config = dict(
    num_hidden_layers=8,
    hidden_size=768,
    num_attention_heads=6,
    num_key_value_heads=6,
    head_dim=128,
    intermediate_size=3072,
    vocab_size=32768,
    hidden_act='gelu',
    norm='layernorm',
    norm_place='pre',
    norm_eps=1e-06,
    positions='rope',
    rope_theta=10000.0,
    rope_fraction=0.25,
    qk_norm=False,
    attn_scale=0.0884,
    bias='all',
    tie_word_embeddings=False,
    parallel_block=True,
    init='orth',
    init_std_qkv=0.0211,
    init_std_o=0.00528,
    init_std_up=0.0211,
    init_std_down=0.00264,
    optimizer='muon_variant',
    learning_rate=0.0129,
    beta1=0.95,
    weight_decay=0.02,
    lr_head=0.0102,
    max_grad_norm=1.0,
    warmup_steps=200,
    schedule='wsd',
    decay_fraction=0.885,
    decay_shape='linear',
    final_lr_fraction=0.0,
    batch_tokens=131072,
    max_seq_len=768,
    doc_mask=True,
    train_tokens=1277000000,
    max_steps=9743,
    dataset='wikipedia_en',
)
MLP neurons of a small language model. Each row is named by its layer, matrix (up: input weights) and neuron, and shows model dimensions 256-511. Each number is 500 + 25 x the weight over its row's rms, rounded and kept within 0 to 999. Numbers have three digits each.
A block is one neuron, or neurons of one layer that tend to fire together. After each block is what it responds to, as a language model described it from the Wikipedia text at the highest values.

L3.up2699:509456520527506508515492461482538505462497483522505502521527492486506496494477473493500534535463473456492503500487471512511505474492510526503507504492460473504525508486508529480480523477512475507495531474490519546499484529470490484520480543517491437341508487471487474498513509494500518493468469481503498488487461457499466490468510477501492477488514520500544525492462521469483538498536557503495509518522440524518511498507483494491492493500476537505481494533493517468490533464501519463536520484504514496448481484478487486485443509498494507504531508501509519495465517517490470496470494504505490517504434508492513489467506476490456516481508493529525486487525469472509508512508522498506533502467532545486496529458481503524478506547507507533510476481499479488522515480456525
Leading digits of numbers

L5.up41:543489519515537470503525506502500520482559473496465483487532456485494508512511458483526500473495511490527551450569498478503535481508429493487500522495528467496496484512522498499516541509496503507499500497501512497521455508501501530485484472504501517502466465479507514477488496479523526472499506502508496502488479546499506458507496516526477501521531503502476517506504495473558495547510521526488503486520482493490463499519487492507489532580499498481489465492544511486482478486508500498519532508530502525498527512529525445509512508491465418486544527507512532503514512474459518517490442459533524508502515514477532508533523520500504448459512505472514475504475495501492485498494511479496525511531517524498476509536504523502470487510480501502484532529512486475513502523540519
L5.up291:478478507464516519522532532518501520535537510481489467497470491494492508467504489477468465473485512515497528496521453425482476508510456495497501524505510479495471462542482485458517524487474492494499536490504506475479540453469482500483508488515499513496499460487474497455498522504515534522544475484486505528531467503539509458495475503503502516518514497487532476470534493485498506499479531474460562488481511510481529471509446495524510482472472498536513546510512525529479481457475508540513451510495478470547482507512565543533476521533459467515498538521470535490489517494509576511475471517546516513495507521496536484547496516520488490464499519482563515530492481510522482499494558475477527527530497471515479513469531486487497498494518508517490506466536472523486520502515500
L5.up799:509475521480519440537533489510502534528505490520467502506483492463419525495533527509480477489482496504474511479509486492457517497503520477497496525508497494510487482488451492462514501549530487509552544484500512507508490477472510500504480520504515502461494506489538500530506530525447547486548466528468488456514484512531519489507522484492524489481484433510534515460531529467447540515504467520514489534519511466516537510494446494528529525509515504512515494488491524535501495447550519509499507473491519499491503468511524495519492538555506500510469503489506500502463507510518483490507481495518516470455487509504500461500481505520572525502496526488510544492486487520506494514511490496473502498465511501539480500498486487489511387479475521501500440455498500537517529546499481
L5.up1016:513537496524530485515510467457475464538502454515533445473498488520505530509495469485494495538523523463522551513511493474527485528534462454492521503476463484519534487496537477491544477520522541515491510514500502486475487500493487507471442513533550536512499480485498536474502498523491524504512525563493532541492503505524502460479506512530522515494456474461549503484525492472510452481493544477471537477485495494510514494497488532531519532449438512500515513486538494519527511523520439489491512454490492494523478554493506492471515502530517508492512501510450504503467503524524506514501469469489463468483486455505507464522508543493515466495521508511482505516524531499544514479520509503503489484535481521483491517504491486514504489507501480498527530461523454532494509506492521
L5.up1221:551537492485478498484506501500503515513506489508470512446502511496506505526509482478485484519511510491503486500519487470520479557454499532475515518525519480509520498498503511464459517525500496457535511512498523530511475557474498541499488486471447507509511551458538512452498473504495493517478537471522498511526486527490505450512499512508428468552462517532552483471508508498487594496468490486489492518504521491477479520487495555510512470466495509478491547512504483542542487465487515477522499495534478519508504504518467519518504473499513462498484484567510489481507531498533520463493491507513493485452485484489505499503542485506513514462509490439535521504508528473543491518509505474511493525511497518474496531492455489465526477499482513484461486498494489557527466475512437
L5.up2252:520526505485526492484450504449534487486536509521404496504534527499522485513497505497533475495474486526471521510485451448498477493481460523513468515463505526517471502518543444487523527502558537510520443500511513509481504524495522515522499492492481531490525497508486482495485503541505471474500448523519503491507525533484498467486518525515518483486486451494484492482499522452467481509496499504484481494495491467480508495529493498483514550520482534499498525517451502524471475523468466516474528523527481503523527496458479466492511512510471470537482503513507508514461527469481567504497493526503499481473492462524499476513515491526516500499524510509501527489504461511501506479464492472498456506483503534541488464480509537489493516489531486497490481473491469515549424482504466
L5.up2839:531521540476505472458490510448506527478506527506445463535493483508497463492514546460503476498519501504519530459520504440557530505506453464503480531489513542516529487497519529470517484486513550475503490517494488513466473515492452501461482496503529521490476526497507490492522505491531487493489489455516508514499479509519503428532493549506485507504508549479480501536465534486512513498480489516484502488491507496476504487490547475491496494540480477506520537470477500506488489520524499471486522504444461518510476504525529493498494523472476494508533476524490489492518500510529520506521494511489481487500511514457514456531566471527539491517491508484523523485460481492522492522474559494529547497513486484484488513512447520517514494529518500496547549487500473523546490513516519
L5.up2993:516528468521511521507483452475514470453498504469504531447473496505518465543531492453522484473490518526490493498533521492484462550466473456478533538505486478534497530477473507491515479503473500513493501496489496499505491520493473505527513478544505500531483507480533518486533513485486467484484492539468544508541532534482513507456497550503495518492491492511515488505518514473513470495496454536452493475503502513501468531470471507537486494518524500506512467509535489514485467500477520492509461493529451514501474509464508508507511537491521511465504485541487522486483496498509542481477509480494475475500496508505534505497486515497530545488510484505507464514468498486504492445473529476472508468525481518474485505481466540527534478512518529515508500526493446471546505502514523
Quantity and degree modifiers

L3.up1885:510441459496486472503509498479482516479480488525518550532466464475454520484527514497522463483512478506548522487513491500470462478492494503478485501480457502496506483479493531488523513512519516506492483483509500540520449505442471502547475470503557511503516513556509508488541508495496505507559482525488510473504512508493484497491463485509536480507488486471537510531553483466498525493514545485508508486484497517507478507538484522514483492557507467535484464511538493466493487513486491486477515523492484491513495580516499494479539532520506481526504473487471521523520542459483518477492463499435544505512542496498488499497495503497486485492484483501510565519503476463498445497508487473475498503487498483534502512512529476486525465534471533527523466509488495449480481514469512
Compound modifier links

L5.up114:507476494504484508507503476496501517480494474489547492511498489474485443477504497508502512562496505479556474487527528521543512501472503505518535492495440493489459494501470548487541511497487474529522485494468497458548489521502510455509529505555517423512478507504466505498501517501470518487501464484522513498496510519463472547524530487459521454455515524517521529526505485466515484531524535491525509473495416513492459484518491515484460485471454547521503465538467509520487492505508458507525493447489493505468492478493511541502465482506510534449438491506511494509494483528479477531501554479516485543518489474477490510450501468446493464500507548525472500512514476517511497529518488518477488508499519486497480523587509495520457491547506445511490457510502501518492541470483532
L5.up778:513547506536530531510524483513524540536499435489476523484491500480489525514544548467502497479482486507476492473521488532490482542539485543498536471474484475488533520460484519475558485507479495515554469493475508486462532488515495530471515446476508499499498526506483449533478496499523508488502507481493496468498501504501504482489478534511495509522551510515533500513502522517476495516495458496464458528480505497537450459505482466527514546480542513476480512538496452482458482521463524514498499475491525495505521479512519497512494506550479475510522463482539467494494518459482479467492471513461459499458454450479486485494513503473517486472531494501467533493498483499479505460498490489484471512467495503496470493490508503487481469508497495524511516525487478501489498533476515
L5.up921:529532482506462500496497497494502478517482548480523508517510491453498449493523538499483488510531512491523520477499504488477519474508462505525500527470521541546473471510502505519499510479490544489492504468500495492525468521518499536519444508478491492448475479508506468538535503481497484467452444477479460482497513478434471440487546540521469506512502505516489525494538564511487467536491485509476518477509459493473474531514489421477493531481459494523490554554524499502464492492466472499516544433453497517502481492504479493502534527511521482514487472483523511497461504503521532471508512459455526489539513485514501539518501484517500464481516485482504482479491485482454465481507492509489502472495495541512544468490486516495523511528444510508540533505509461495486516501483476
L5.up1249:554535491470495488488551499486488519512530487529529502508461480494466490464509444454480483498492511498516502524457553460473506499493471504480481488469536510527492499516461497547503540470498531520548453488476489499513518519505495493477523502530509497452499458475471481497523454505498476510462521497507519517496500524451516484462492516529486443483480529519463509502508502472507493472500480503497451507457493507480509503513534468501493536509519468537512484489496512501519497523516491513528529496541517518459513466478551496554491515521527450511493540534504483496481477497496495474455517486498474553516500500488511453513498522538487469516492514489524530483474504510496529490462527524469463503471455495521492504529521504455479481534551509546448495486492514510493499464502451
L5.up1493:495490464490510506500488484491465478481480503511512511552500482497493510499480521516495492527495502512468501495485488515488488484497493532542487504478523515529476508481491536508503510517490507496513441454460497483495484536490479494515501469487473502499502515495520540509530518470457501487473491493482472496501526502495528443483499514529516480498495528498519506545452530489510513518480544489525529484530478513491529528488487494480471491510500507501516450502498484542485495526505475464518492496562459455496491485479530478556503478495486509528458521484489496513488476512492454514534497481465435511525447514491487470522532509524486506504499529480517477483498487508473515497535509475523503498522474497514477529504532483478504506520542466492502447513557536494526473484499563
L5.up1499:523454506511480504532505517469543490480490509538495517503497489504475515505480513475516529463460529453482509428527482530523503477532517451463498483470503479510465518483486517474485502509481519524505502465513511460531524504499510515488523486536506481455509484478531436474487541446472529519549469475502464462544522488522498521493526539483512518475469530503491536491479561513512490515487482488502477515526495534472528457483430483501458487507487490493517517503482514476507489509458476539510544506523523515480503482554522488514541506484537453510528472465503521531483527488494490474546499498485490502504521470517495456452489515446470482482497518484529555530512514522499492507507530531479498506506487482508493517520507509480451486485520468530507501537481535499437478481518496
L5.up2483:513455553498496466489504486538522494485516486474509500464474504473469523508534480453480504498465488485525475502523521512481529506502523471508491501499514499513485526540499521499480510520479502518491535542526536518501531540470487506493550550518478487448456489484508520561489489492485490541523509523487519493519537475518509533506517522523525529468546482471505536548516537525495488471478525490504482501483517531450498488480457492480495522502474483518512478471490488522447477465481487522524516538464465568499473492452513507500492518524536528508527508553514535503483454494506516526512505520543529522523516519498475516468495494489488529465493488491501461481468483545510537476463454507485500475458490514498477524546488478482501460489501501486498472471470516516492487510523496
L5.up2707:523468518468518503445475537520480489496515551495498418491520514516484485484490552495499505554500504500473490517515468514504511518528519505473492482487523541546538505509501480513530548474473472525499513509504484516545478459493497537482482517484518516422527480510521489476497516514495510492513506519437504542498486522494488485523478484502476490472496541503478514501455529523484551511471523476529527525498494490492542478486521520542472465498526481508524518537505494476467505468498505504535557502473489505504558497488433463557494512525514498472540467504516518498500478539498492493502496486492508499472474515497487543524533516490476502476517474491485475466491512532501525555501537501487527515489468539543515486468504497503497490479522480500515468473462504511453493491472486
Word-initial fragments

L2.up576:443521510457508503502523509528516493517492500470516494497461466516496488477503591511501486491511473505460502513553483537485464491508493493516498455506509508463476512490460489491535497551534505440436462498494544502495505526453495509471431480493486487473512560508472527503509456506523524504444500519513500474526529524525496495454477469517492480515505493513476545526509495470497513499492507475519466501464540448509518457518467534512541473475507505498474540517523485480496533491490462502492469487529483495472465506483495482492579484490489471543500494511479501476469486452463513477534503498471552500536524466526478518501503502503526517521485535507498503488515487518538473479492501527486522550470499512527475499541500489489499497517501476509508502488463482513473509518500536
L2.up931:553464475496517482498505500488475544521506443463517481489462477509485535466496489470528492513500506505489472478541495509549485519525482492508496499509504477458520456524502503488501511505507505497535497512518502465547491488494478486486466516490570510525505476491504504505460487553449483503516493536475489561514477496529501534462459500472499470523490479555490507471497501512503486514526500505522516522516513529496497509475502542490499528491484497497466554522520498472497520467497461529466479518510510538486498504481508489522503494463503522460520517508548500482517507460519496550492504486467482456461485507504499514472518498559500497495505477463527472482458560506527469510506535543484466503477487545489520460495524489526525540526511521495519512506490487532471502451513494
L2.up1444:475490515556533469519534503474517499484491522479468505529562464535510479526528523512490485482495496499468519547506456524504477484519460516520523499452536545485466510483468475543514501534498489504491524454476528487498533499492502481501377509473509543456505513538518533478475492526498484499491437491498540491509549578477480520458484502484453513494522496481511485503508479458473521486536550538485461503464495482493468487543501540523526525507487451480502527488502533484503489481471522529466499469496489510506484543477537499532531503553493501504498489503482463547493476515479511487542511499534507508530490494445502493490497505496481500498478517544481481523492513516500507509491462512558517529480500523482470502489479445531503506517531508540511498494511488503471519482482495
L2.up2130:519515510542531486479518535564510506573507494492410522501540489514491529499512527475496480471449496497469543509465489477509479499513454486503444483492504512491472533499517500519472551560506505523516524492469514504491489499569508522443457496465532522484515532486525523502486527492503483556457496501428495548518492500514506497496508488503487539535481492463528498461526520515497529493510541484491490490475523534483474500497509510489479490489503488496475550500523498594491556487502502471527490510520491521513452564481480471506514483463477491506521517476486481475491503471497517510519498489448557513510441516516483505485452512516460481469513543496546471452528525466502471536510509447528502455516491505526502486454490519516462490546524482496482517494488489537500479498473474
L2.up2446:494475475507501522478457513491501478526518474490482475447526473497469504492534482502504479492448535493465476484470502501532457541493496524488500523502514567494467525494445507484546508500520496500498478513513504533524510515500495547481529534485492523530471517517582474554508502523478467503491484489483491520509485508489484524485507485504509449498508520539483510500491498512486522465515503476471443486522504514519478532507470544504516463541473494492464515517491459535470483509459504450502477504478511505532482524532463481477489536486504498466486525473495502521474485538511509476479543480497516518499490503498513474497480484433507522493526507494515551514520520513489469493522532504504511511482470521499480455568471482507511482485516545520501508489501507461546470512509480
L2.up2542:507486572536493527537542508499521512494510510521468523534476472546479459417475512514493495519487526493510521512483512525492454465504493494501495495492548487509452468474512503543488523496530504475488526492572529470467498513539546520526490526476469521511496551538551519564482516478508492524483465493504511489486500493541503487530497537511510525478503522498502469469478488490471485498477512492470448478479506505483487482514478469479464494550479508488510557500509490476470486505487505477497500468508476493494465553506504479509487532456520502471543511477556475522498494487506483499529532468465498495513515510517459486507495498532478510456515495528537457501487522474513552554494508548541472511476481472522485474500461503540477439530530479464485489557545526526503501484478476
L2.up2890:514498541498486526477505520509477492497558515510497471536509494507528577512473512531500499533462546488507512499451461502480503525524456469481498492512505475532455498528481519464501514505491518475507523486506515524528501505525500481500482519479472513488494511490487494490523501493494514473482483545529528483506488504566480487511499546497503517511505488486539496495536517503479501532500505483474539475508495488480516523494519481509540502523499501513518492502565558513500531483473462484524489484554480454502505522497519521494514521517456497474523471558472470516550515523543499493500523515492525470464468475523541487497459463505507501486494522532495493464508466513482521543501497501487524513510484514493496500481493523464458464503467479490501527485475483499495479530468480
L2.up2993:481540516544534509536516486460511498507488494479475480507479464518488485511514478494530555506510577483484476551478540533486451505486523475486477527487500501503473479515496541523523502482510509472480500472485501484478505516497487463506447523505513511447489493518483473516511546492441505515514428503493533459535535488511511494494509536504511499548538484494540533488500485536499531485518476485499490505553502519561484518484492503511472449508501484468487520483487455512489530489466487492526509489539503459511515554498484502469518507572505487539507511490471474505511467521566523504541531479521535481477506493443443536495495487512482543484507546489491468492540504484540502430485505523438502466489492496492511508511531478514551474516519508503522550483487500529460480491469473
Quantity and partitive words

L2.up644:512479522496496501448532483492465495461490538506497494506503496501537482483494497456472499534491488520515495502543516518522513469461489502480512501454490489507465479499485547508499493519496517470495496409515520496485499484476443490522475510469546477423487511490481490493517503475448500491479489473525491469506489509503531499490548510463492504494510523493567564489492540486498515474510541481540487518500491525565487508487496471506464500529513528487483499506488513497529489526476488546507501501504458495491470508473495531517468509498503496520490462509503500519485448485477490502486440487497518532536503525539490481483510487544495514499499517462503483510486479503535490531551479554505514516505505498490488479508529477498530460543538502465509475495480504517448505504511502
L2.up736:538447502517500484467514494482526473517436476515458516489503494525464456502536526494493507500484493484476496505480500468520513506460483505470518500476481518548480455471491474525498466481496475481542499461477537525447525501536469510480511524493490508505499530526510509568552489466476471520504482526513508471494505615472517520490465464503516477456536549476508513486520471533503544462512510483544522468478450486502486551498516489520508506517539513495522540530532507509504518499475518526514519465519485482496509519526490518536492498513509468540477517486476449527518450473472442517494511478504487453523518536500503527514512480510530508512475527519489480493517469522532513531525496495505481511490445503494499458539504495499499439503525501501513493485528531519473522505534496
L2.up1308:491490543537497524471513480517436504497530523487523481513483514480467485521516488465476484487504484475522483494486472503504500463478473524543499498501486476518491462528480513510490503484479510443493481465471500455510491515495502509529449514525542451524516518475526486510569503449496508458509529522508489468491450516518507471528473498498468486462469505500520510534459512475451515499496497508529478509474456520494477527544487485487517537507471520467522476514505479491509542509470515549497493486531497493469459493501452500524504477466449524488491474516451503551479503545464502520514499468473493541553505492497530540478522472520538507513520495480509472484526514505485521485502551496520483499521491532500495484437516519478514475506522513442533454482490505487517509504490504
L2.up1536:506475519552488512504542511526481481488474514503516521474511530479481471525523482517493475507507491506501498487528515493485421503469489502471538505517507523503506476526454496502528501528479529464477540421508515491489486483501441475500508545529490472523529493532524509518471510485468511494505505465507505546502515492485512515529499536504486463508537492494507470519493543474500508517543512503509516465537501490506499495527484519499496488524529475496509492490496498544509505538447522510522518473479473536485497508471537502481501508517533484540481496521470511541483481479493545480487510546509490533511490489507543502530586503475492483499510522480487489511516519516531520503529493496507488486502519511520491463453499516476511503520479499515544478531541483470499520479492490
L2.up1809:564486530479492485504516491451487504491512531500527492472478476509521550436485510481489492508503480488510514455506468498477472470484483514446500484497452580557518499523506516504509523511521476475526504458483525465483526485500471519467473475525515534438511529480476493490484520493476473478485526486482475510550511516497491517460508542466507490493485467493520436504508508508524501527516492423487500468471484487468522495483474513507484512539493503512484520493485511466509503497478498463500463516510483542486508464502513483485510492511530506505493478503539543489507530535495487533493458473517514477517474521499508514484514499463475467513473522489486499521523437492488499569515449483502494490461492485506480491552509476495455503504507540487531492467475517525495485523481503
L2.up2232:527478550498510498532501490464488490540466538521518484499485491516553502457476517505516487522508459495499516556484538489552484499446501553436507492475480509466509514495504448505492537485514502521498489426504522512500517468472493467505458534495491508465477481511480507503497503500457518485429541499527480481529512543540525489498527520501512485481491549479504477467473473491508539515478508495502535457476489497472512485516514474495510490506494510518487482523483498486503522519477482512487510512521481535476476487500482496535510493463524507520509523471475485503484474470509495532496459481487535494545507506509507495529501500508542490482511562498497487486488479511493553502514519491544486513499522494484514506506533480481479508505499506499490503458514496475483528505521478
L2.up2294:479473541513518524497544491487506505496474516522491519428459521495458517537486496480500490508496481529535538442485521502459492461487506529488487518503503506519506465502488475501521533497523504473491495464550505474515515479474461497490458494470510524379497468504519517481487496496502452499496488478531496502545483532503523444461491502512517545504491516536510510499499508481544522474515490488582499514508498513505501490478508461496513513532489568485507495535485489479528488500490508491506506475520436522530465453516499509515472547514507491492490456524508509468488515517487458495477464535529495515485499495517492450488472502539466469495492507519495504476479462495476549485526529525519519482500483535462502456467512496509544495495526529448481483559476511508472482493463486
L2.up2918:505478550479492474493478514522487510496494519503502498489515493504482463510440477476485498503490522501481495505526537497529500485469501517505503483486518526499462466501484516486516595500455531484512504493504518449545499528505457457504498496520513485524488495487511511466473508519486521491477538509524519499514522468460523503524513490505436461497492496507517494511485503475455502509498483506499482478511489504491457510505487482511497522493516482481526497486482458504543509505469522476519505486475512500491476469531495476507482463526517498426458478500459554547524463456467497508503478531489497494547504480533495538496507525483515540498490527495559519470493469496511529468500488488514506510490495485496529496466506496495515482563502490469507529464493520532513510502492528
Leading digits of numerals

L2.up199:503507497510478472511526546520472485512509552491472539489499517473474471524525516505463507496506511540500519498487517504483514474498536501473512465536532464486463490543467511523538485487472478485475480529486530524486495488468514506514439471481518467478505489480520480520527568487515532504484450500500478460469484507542547484510506486452524528490492516523531497480510521487487469459526503526489520524501496500501518492473488561491541514504507501535443477526516494563507499511492517504495471523541534528494500480484495500476540492492487532513530553493470483479510495501520518518477491540440492486520521500515515521497512498490527522474525525561491515459501483530469556513486522540549515469517507488528511485474531513487498510490533479518485467512517437470519527468519500
L2.up202:493533510493469473502477523548490460507507495488498483481457481528510508476535525517507504497476465574481510507514507504481500522516498488497515529521481496463485488529484528506505503490539465527516533524525547453530465477514498548518511476495535459482508513481480520485537501507464446459444509501484532478501542490453494492512496538477490493525464542492519486487496514501504514475506496507454513505514457501501514521502468491448507477510437498487503501491513472517484496503504506529464471510549510479534514497500531477546452431497508484520463493511509469506535542498537483487551533491493515529478473521541456522519503524492501495527531488490497468525496521544495499511513547521498490498467515502483514505482470582445496489469517518494521529532517486513504494530502512
L2.up920:479497452491486458515469499452513513525484551504473453475521507464495496511478507505523520500515533513475509533477502517495499478466518452486524493509491504495489482532510515497489514508482539487465535458512518464504486519539475515507488474479514513534479488560508557497510475510510555476464459496472506478548516524527522494544502478477500540494481537482496489511471518452517478535504525517510518540483533505533478467471518510508514493487497485543476544524519457531491457546490524496498494519524514512482479516491496556553483491496436504502499505449495467523472479499491495484485495488526489525509466529513533524515551519522505472528464482529450510498484466527480514531483509533487483500532552492533464474494481505507519493493533499499541496511516482471496533511546477
L2.up1112:517477494501486494489540497534468467507483498514466465473509519493492471473494507487527546482493483567481497514505552517485492503517534542493562526464496529502509494491508517526495445472518494496486522445493553558509496493494495508512510484499520540480502502505502467509489531519469504490487508496493504566510440524454474529488513542510512508501530499479484502544504499524471483484491508494506512533494485537496513529493503470475502541486490520463488514489484486475483482546476467504501494516539510490496494520493504498541502499446520488486496500541547493514577472524480466481463486509495513534475487490503514445477492500457506488487471510504444514494548486526519497473477493549469473504507485507502509526484514519538476523549506518482465513506535504504497499536500510
L2.up1817:482505533503481450512537551527423472478487544470482486477517504493502467499511530505504527510485512548495526491474490489508523492471509466463482502505518461517437508538479509527523496446501495498492471481495553542505500495487436504502515481472535497519480485509519493507512566498522512484491418459491541512479516539523505485479462504486525493494490490530487525523491495482492499523509540505499507497502457494480511469491492529478514505499505481501468475465496535521535484517479516506490521515523510527495487478548496502511504477446515531521496502522489479492541502469527505500520513512500523495478471477493502461514558505488486487498462513529472500445529488511532522533505533508553530473512508526542474544498523512502539525471526489528512465512523472481489536488487512
L2.up2076:461494505499526497524525533548477567531507487482459521523460555473483476523511516509543500529496493505509529478489468493471469458516498495455554505526510477465485510557473528491492508481520494454521481495484532506467496525488454533495490475506520481491485463471494517473510472487510526515506534478470505490481498484542482504490487481493477501518472528512522497508523548481473561494470482510504477507482482528466455500484489459515497519485490480499507481505556531536507488536479498484511516531490497495515504494519504513539525486508463494479495496475486474524477502533563522537496528507504504506471456505485498479454491486502482506501546522527465521495500509493501501508504525516529522469452500484484443547502496549483505563460530477493511465459502467512466474484494509
L2.up2546:471440528525503475493455481489495526514497500516523507504484515518513538493459525489509520509469485555485518498491516510483474530454497500515524515494462511489462487511483513506513515501513479522501476474503495495483511526513502524503503498522470448470509433462483521547486488472488485524434515490481510519503543452462478503519478530459513478515475504525545487507528500494481522507537510515480518482536511536505489533476519458506523516483541532491480487504489462463503524504502505456512521491502534537555470503458496501459473476484516489527490482505529531498491506512479539497480439516471485483494490492455503440481517461447511514479469516463500558487492511534521436495536475513510527477483478560441439500469423508500533499542526538495493493472474527503477537489515499
L2.up3040:506466527544545480504459516488521466494516522487467489527463515503491462551473490497503471551491501599475496496484519514493491542474520457471530481508525478471504481480501515518509493506442455528491522523505528532482449490568507487461492447492512501530498491518534515519486501455495529530500478520511454495528482497493506475510531463519491440527511560503535486530520493525488469437502487456500461458492523537501449452471493501451535458498473486541523501472502483500542456466500489508499573525528521521530498526513514515494451511484515465530430484511513495495483550508484483529488502506471514497492473511499469524499468511469469552512517484534496550497531545544547492464512486511521526529468503504485470484484463470486516533477549498507484489518477508531517508513532479
Anaphoric "the" + noun

L5.up9:479474479513511503460523506555505483465458462517503463496507484536497500469487512482532526510478502482522507475472514477483502507548464501521535496477527517469521553509482563516529526507473535487472486480568530473502488508488525532486529509505476519489490517509481441500493515577532491513511464499522466474475491452519488448517524532510529508562487527529509487459495526523495508543555490508550484473491474524521500541458538536474496524517465542472496452518489444485496492476534517495487538534540473467514517493465520502500520505512501493519526448516528511490522479486464491494516496495493473485457509483473508527487518477505510525522462461490505491470496475489528503495495506462499476479492541502501467490514498543540504521473495491498448511460514452499486415508481452
L5.up498:501534524539474491510503510504527493561474522504483526543538489517504509539481472510517530506486468548515488566500502497508504485495515541524457460503503476446466527481481490529499502518527511517532492478543512502514515497493522495481513490526490498479531504482515476533506520493516479521517489528459516502469508473523516501530530520484547490504478480512505486549515525500523503463539525527527492492461513452477543474485483470500463511510505473523532470497481513470483498541514481497468499435469504453514490499541531496499506473508522507508492519466541476524504519511513513495475483494528465503470478482502455480503443504501482464501466482523480521533490509489481479523502481491532488490488527490508521484539510510510518465551561498507464520469510529466506550519528518
L5.up612:498460502552543490494532487509447463524467503542511498528467509480464479491502492484539544483525509482483497480514467521541483465521483501512498519511505519505497526528491518497490506467477485520483443502492521490504507524534524520517480503474494510493492444510530524518500500465477471490487421503496485471471508526493518488515539490485480492499494505494528500540500510512437508512526497509483525493526467485516455477473463509498490472490488538519518480523488508483491480483472461533519546505524484502528470517482487493476523508521492538516496450507482494496478467464456458546574504439493528469544482545509492526512498475482504525560481521506520511510524570538488531512474490482510463480500530494526499439512470503490533470501499505541533481505508502483532482474548456
L5.up768:484520489549510484508490481537540473524460511460477542474475502523524529503529510528505477494449492536515480533476508527511512473499495507470501481480470509469493500533500514462497531487487481517495475492502484517485477523522460485505507510527562495490474536489477518529534492441497486521517494505510494526513543479518500503480549538487480492522507493526512526542490516498529523466455523463520534520504511459510504501487483495465493492525502493475532570522506483485535498529520501483505523468510515507490498534519501501484501519553482492510499531469472521476527548490517480506465501517434499464502471546489511526518497508478509500533501436488533515513494500491501500524497492512518481511516527514481454486518471520493493476541519502522522482518494462506510527536487465
L5.up857:485486477509549421482487549515513433459493498513512468475516518496523512506442512519454463553496500527536476534495482535512482503502503491529517526484479511521489439543490490479487495540479488540478497502516489514508495518469481468493544496505506521491472520478530477466486533509513544492505484510545490464495482493501479504463495517537506501534481532510492474533468492468513510478524538500489534489517442509482528529462498516500547513496467500524532489522463501499506566509529493507465495545498505499540500487517519496477512519476477523494463508476490503508485509509518476479517489542484550487511501472523518511476485484492495477486529448496467536480520492506526505486506503501506496481478483530486532508512465505471450517514484465490463496473438449498458548516481521
L5.up1860:492509535515560447468492497522514493504496486561500498508489487503531519492490545482491520557515514487464508555494501514534501499508487510477467480455484527517495488492475580550443457492514492493483506481445489560532528494476484480506497507538486497481492519557546480523508515505520486464493483513489487515500495479515496472484500518502480469490481514530508492583514473494531464519470507500502507547520455517501483519495494493524498445478479497527500511450474472495512492516531511491483480513525493478480529457488521489498489499504467529489517454449459502538506556499490477499495550502478515530522494528511478520533510493468503477522516475546507520510512521494508521494486505542511458472451521493506506486495458464522477460470510479513500473483466475442490547535513528
L5.up1973:480494507564519467471473465480497458527496491514538482554472485542520490526460500511500515503455498534475511560504540496545475527486492514486498506473476480513511490477528518497484527488465473512557522486455491497496557512527507446493490499476513504518510499532506505521433485584520504497494484485515465517459486475511481472476498521476493493525525480515519532497485469470474489484484547476492493520488551508491564488475522479483476477452533502482519495506523525479530465484510507511500500472490482540515491540505477474493499502516503517501496521511480538476469588514496497504525514525514503504444486477514502508508505513521467535478549519472500498494506500491523513461515510536491492514459485479452503486526500480503497497510528457487495467478504493461445512506500528
L5.up2038:517510464508521448509523497474505539526532471481490500517456482473511486571481503512498495528441498538511497497462470529494528480509514505509467506497508490517468478535474495470473479481484490532486453502540494487487492503504514547542513478495480480493485507499500479482506494524512521502472489510494481501442482450515478515466511539532488449490503486537472497529459480507476494519506532464526457511494462518498464502491502514432513507495521504469463545512491509518522484541533480507506528535535516522531463520473524535494462457449476539506540523498516484479489534480468472490530528474529502498481494462529479529495493497525494498515520473502521551500467490475490498498501497517459442504461533482522471443522486511502508510524520557497428548515486480471524513475496495
Spatial location words

L3.up552:507538482488572498493460503491514505505491486492518493513523479497493520492508504509471509486452505539504479501487505536468496536466524484487478453495501465516499467518491505483483522511468470478497499492489449471514489478535528521524448499539533523469501480491526507470428496524501522487499479504508470537530500538501501503494487508464535491494517496522536502485514500492518478533521509481497528552500516538494463478482480537449581460542518484531518474484506552497534486529477491510485512508488483526530510533526489522473523464500496481510452485536512547494493566513493534502562545502476512486469465548485492543510490487520485531495536511470500550518492510499489500513519488525506485486476477501509464486523454465540493529527515520486471490471474513492432531504491469
Upcoming place name